Weights of a small transformer language model: 10 layers, a variant of Adam for these matrices.
MLP neurons of a small language model. Each row is named by its layer, matrix (down: output weights) and neuron, and shows model dimensions 224-351. Each number is 500 + 25 x the weight over its row's rms, rounded and kept within 0 to 999. Numbers have three digits each.
After each neuron's rows, "raises" lists the tokens whose logits its output raises most directly, leaving later layers aside.

L7.down929:504482565554485465499533502454491462501555551489513475486509519463454449444544488485531483481503520474471493442535481529504488503471478475502467492500510503502467482541516469504443500479526521466531498510476492515513517480509542459518488496498521525514499510468469490477511509499491509513529501511505502478471473526429497499452461537486490522527500506444479463498481472493514479453466
raises: "des", "de", "ario", "din", "ved"

L7.down138:529535523492494489477510541506473477539539524480487492471499543472505521484536496480513460518481539496496539506501499496503487516495526521442449515518515507528503513525491490488508486468557513520510511488519482531504478490498553500492520523501484527513499441493467491496496523488479484529495509500481489506479521486500484484498535519441477473512470513452531488489474443530536472528501
raises: "rise", "te", "tur", "ade", "ts"

L7.down830:513463507500507521497501512468537476481516530538504516449507493535503489470537501472554504481472458507540488461521529487504564516454478520495501535534462531501486507484529509477451517528514490500485486494486485526550495456519486531498475496485497495528483488511565505497546516443547513538510467533574506488516473531502544479485498508522503475491470480527545484512485471480501508502528
raises: "ification", "ify", "ified", "tum", "if"

L7.down2759:499520515488533500535524506504557511550536507497475512528542460470510482515462533503512498504487530494528514469569482478537516502531524491524506507486515503503501540520522480521501468523506471509541457468508515469508521485513475471507505509517556509487552475493490520503513498498469478515464520514487471502493477439520533520510462490493464527523507422476461475514489512528501476477517
raises: "====", "===", "==", "Other", " =="

L7.down2171:506528504479533460522499515506505534511479491506523464550514519501554517502548488483483508459519510491538509497480500500525520479512536508505490499489470541517461535481454495532490540501442476511483531476465474518465486463524540479458508506485460482512517478481488525554500484562504492537506455495472441483484529475471470549515476499483464499497484496499497525490526514528530474516498
raises: "ative", "our", "ator", "ious", "ate"

L7.down1881:489487509526510465474522459498509452500517488500487497468478498514509490479568506492538487484491468451500520564481485524481500491455524526508515533554466491486486485492491531508515483527547480494505478528472511505516495512551473516505535544546537488500518452492510483486485555518509456559506480489523489492482513459508483471501537569509521518472474536449486495499463438487513500537448
raises: "om", "as", "ous", "ally", "ington"

L7.down1281:502498508526522450457509503481501461534464504536483518494505469490514496529586530495531502493493537518498510503470507468483533486478513528500491494501542498499494472448487499455485511489502515456496518485483474498502553514508457519493494513524463510477477498451459526480519517469486498458499494520429482504507490527487499509511525494502518525504479549486460502489528460496498500476525
raises: "le", "el", "er", "ant", "te"

L7.down2062:568464513479491514478503528496492516490514523500518504477494510512517471555545456459524485469503516521524480532512501481499509469486500515472529493477483483465472576472478486487458544507515517461502513499533473471519539512512528509525506480490516523477484549489502491478477533456516464548468507506510473468514492529479545544511494502499493512535518534495478478536544419507511481499480
raises: "t", "ts", "an", "e", "er"

L7.down87:507481544521504539482539562510494436498508472490482443463518512471506491440572500494468510494487529504485539493508477511524538512502498508468498512516482479451508500464505525481538506454518436512504521484498494499514507485501479530533488499501477489490521511471505510509514472506541473510488493476491509524510541539453490527488510534486506512527469429500538448472527475470485488512499
raises: "i", "ry", "e", "r", "rel"

L7.down2542:505534528536497493463467449491543503521512523489476473487537483474486420506374521497510510500487495512522508527515482551503525530584534477487499467522518550491513530494488511533476490503520531484508487475486469523544501494463508438486480523486496526498519472489457520469488527492536500495523485514538491536494533520492467482479519491475514527522512460490522492521484429475522508507470
raises: "==", "===", "====", "A", "The"